config.toml
hidden_size = 192
norm_eps = 1e-05
bias = "none"
init_std_down = 0.0
optimizer = "muon"
weight_decay = 0.011
max_grad_norm = 2.0
warmup_steps = 0
schedule = "wsd"
decay_fraction = 0.597
final_lr_fraction = 0.0
max_seq_len = 256
train_tokens = 143100000
max_steps = 6307
MLP neurons of a small language model. Each row is named by its layer, matrix (up: input weights; down: output weights) and neuron, and shows model dimensions 64-191. Each number is 128 + 24 x the weight over its row's rms, rounded and kept within 0 to 255. Numbers have three digits each.
After each neuron's rows, "fires before" lists the tokens most often just after its 100 highest values on Wikipedia text that the model never trained on; "fires after" lists the tokens most often just before its 100 highest values on Wikipedia text that the model never trained on. A number after a token or word is its count.

L3.up302:126116079109119147145122120108137138102111115153112109122122111137127149117141124129149117173125129147120129187138123136156151117126102132102094115170125189105090089117111160098133097130135122121187135126142128154096118122143101118140159135088114126072164138117129148140131113126137147086145098061150146122067153140150141136119131130128128163131190143123181133095126091126108135148133
L3.down302:097125124146135103146102139124126113130128118144112133136155107125115097128092162131101160100113163107131130128136110093120159135094198121165133123113158133173137138122107147128134129109136136083113118115107141074095142120088128135165136122130172140094144096109119104132170130158117100179206137166125122143170122105159136112124103125161107128135134121121106071193125133166166105134111
fires before: "r" 34, "s" 6, "ip" 6, "ers" 6, " c" 4, "ard" 4
fires after: "em" 30, "in" 10, "un" 9, "m" 7, "en" 4, " (" 4

L3.up76:102157130144149126134136132154129105131101120105126173121157136114121094126126106094115151114058140169166142158131141153109102132111077119108129098112142168105133139072138110156151099165142117163150161130102166148146133134114152115175098156152106125099120149120141123158158167120146115098143126139132173117167172108136090149122142137167100108129145144107151134137136132149135120103097
L3.down76:098136121092125117116119151152130092117134122119117140132146144128131133090120164151143119126111168119104146127138129126103105178101112143116135132133126156135144093159137090160146138097085139134104105096182136135095120114145115183067112111136101145128133145098096143110131097102082161071069105109104118137113118134118125083127141133163138168122152158129122136162133135096109137163120
fires before: "w" 17, "s" 13, "or" 12, "ou" 11, "ing" 4
fires after: " b" 31, "u" 13, "on" 11, " al" 7, "l" 5, "ir" 5

L3.up674:133099132086121124142125153114150142110134125154119149112152156133137165100133139113120162123122121146135126150126132130133074111136130114074107099143087116107091119109138166181154114120110115159118141112130133166129125167086109123098145147104122161086121104143126147089149063095118130123086140075145123086149171138125142095145165116098136129127131147143130149104108167113190157135118
L3.down674:128119146184128121159136125104143113169115077140119159086063129115127164146136079114119116117145119102097124106126106142108159139131128097113128095102130100160136114146115116138124154135098137085120111107228180108135149118168139100131154130098163114142147128091149116087145138112146098144103130141168109096158104116096151178145115101141122133137104134135124107157139089148081096139120
fires before: "9" 15, "8" 12, "4" 9, "6" 9, "2" 8, "1" 7
fires after: "-" 22, "20" 21, " 19" 15, "19" 11, "ers" 5, "|" 5

L3.up626:140117094134123135120132137126134106111156132091078113130096186114143124146158087118139134086112109136141121184130159108135173125149130085130133112095158104116055142108139097129135129127110133125129170123113141136138156118128090146111176120071142082136095107148160138097130151094100128104107090158158108162183110133075129098177130137123157156149141086160116114185081124138121166131124
L3.down626:124110105149105114088173117118154122100110121148118113137131110175126134086163161104101100145123085128095128159128145100128113155121150123158098157158102171137109122167149106118114145138152133149114100152122145160125144144111114182114093101168180117162083115105089132134139132108146151162096180113125136090116134142108154156116095119130141086105145115124136133156125189114105104107084
fires before: "o" 20, "ow" 12, "h" 11, "c" 7, "er" 4
fires after: " al" 28, " k" 13, " e" 11, " c" 10, " se" 6, " O" 5

L3.up401:123136066144161125129115121123150147108126126135147127153119153102126096113096127106154100136133142085154117122175163107124105111139134100130064141133126138166103111107111127123144126112122149134134123135148145106177186094092117113155184148133117100110082140121157142120127155101096139101146095185122114169109120124141070171130116154142115169127131119140112142118023110107159136123119
L3.down401:131163125124118155129123113153084121121156112095105111119168131161142151134144150114142143190144140177080130109124103128156136124117123144137099126110089162150168121118147157127099130082150136139089130108125123141143121118119109098151135124146150198161123133156105124116119142170151103143177118093090127115089143151087133116147121128172109113141129059110113089134173144086109111152118
fires before: "e" 20, "le" 9, "on" 8, "h" 7, "a" 6
fires after: " M" 34, " m" 28, " B" 11, "or" 8, "id" 8

L3.up161:091090134161108178110172113131139122121147137130139157173123103129099140143140094113115142120138122122101151129122125108136105105135120128124170101128120091189124117107152067121132105116185168121123152109148112094113149124150161118106128129146101117155156152117106124151090135184128147139124088158080143118163168128098161121089166153158130119122114115126112171128150099156108147141194
L3.down161:117129156116157162128178148113108122127164145121113159162078117126099134125103146122137137190125143086189113126123136135122130107122163146116172151127140148096133099140134174152117135125077098142113140150087162092102091115121144142121129133111139082100105121128143136122155116120114141141152132120146107154087125144139065134180166136092097158093104112125148114096147148102126182139131
fires before: "e" 27, " as" 11, "i" 10, " be" 7, "el" 6
fires after: " w" 59, " h" 19, "h" 10, " W" 7, "w" 4

L3.up717:133102149155128131139129139122145111118077089100087122105103129114124127111156160144157175150129144140095105149125049161132113115121106145137133131152099126126143109147170148142171133166105133096153111136128147118143121150128103117130127132136134111147085136107114097133119125120089167146115140140125095115167114130112116104148175131114107133127084115159167134105145068139101138121138
L3.down717:109103183151093118132148148125145126114114152173134124137134104135136130114186137157102135110138098147151104113115107128133146168142128145124159144169132106102143094089155104148120106117161147133122114139140153094107042122125145151116096090142163131123141097094165115124106112123136118092125147130197074099120128122159145130158147115152126129121114099151116118104094160109135112133118
fires before: "9" 35, "8" 13, " |" 7, "4" 6, "5" 6, "3" 6
fires after: "|" 38, "-" 27, " |" 12, "u" 5

L3.up402:153119067135131172151148137116098069119154102111112171108131121161160113137121054097098120118128114125152102115120171099118145130152082123109123126151104120145142130120098126135131142117138154106179122077136157136105140176088161124134194090127144151107124120122108128130118121127082127123141079170095102179153120176107104120139117146123150152158115140159114133174122136169151141108136
L3.down402:123137123112134123106107146163127144159122173132127165132133105097136147129115198150138108143160107118091112104131126135082125142136178137132166161092082147134118101164140139157122092139109127111130155104124135106143103063176116133113146118139068121100143116126151139152125121085142122096189147105145150071153160101142122105095139119109135122136127174115168108099120094130143164176140
fires before: "st" 46, "-" 8, " p" 4, "m" 4, "s" 4
fires after: " f" 52, "re" 22, "p" 8, " on" 4, " w" 4

L3.up291:090118148136107128135145161146157107107140115139107121095152110149114129165153127113171147124175134144093161139147094152117125099139136156161149112133126155171138094095117130155163112115072080152163113133103070151134107114147088164149139171146148128141138119139079191156111139153149148135116144137142117177108114144115135127141150110130104114108070108124146095151096128094153173123125
L3.down291:106135105144162138144092136111165119123120132125164101104147168148112148148142091118085186138130097130144113104188156168117118102139117166168092126137109129130138125172066094119078141110132105112093104141130166124114103096150144133107157083152158110125132128124129125152149089129115157159172111147146106135118119136124127128154113101099151132150158150075120129073174153109128127127168
fires before: "le" 21, "o" 11, "en" 10, "er" 9, "l" 4
fires after: "e" 31, "or" 13, " O" 11, "r" 9, " se" 5

L3.up227:105113120094078118147109155139110124116138113123093125155125128126164163139126134127152124150145111106131124144107127153088159099131092180113131093097136138131128126086144056170108136120134101099104138154164095096122143146118180160120132144109127158119114167145134152167162163147128095113113094098122139141163179187094138134167168125096138110105159139133070126089110135129121117102146
L3.down227:156076157095149115115103086137115102115122135115144165156144135124147143092079115124112108106136137118119141129121140128154104105109106120095115120150156138139175121100170148115119091129101172134113167162096112129095131104092093075130154138147141151117136100161132126142159072119120116092103162176096125114121157112126161172148125136138125139140143193163180130121133109111115108099150
fires before: "w" 19, "n" 11, "as" 8, "ear" 8, "ter" 6
fires after: " b" 40, "e" 18, "p" 15, "end" 7, "b" 4, "ab" 4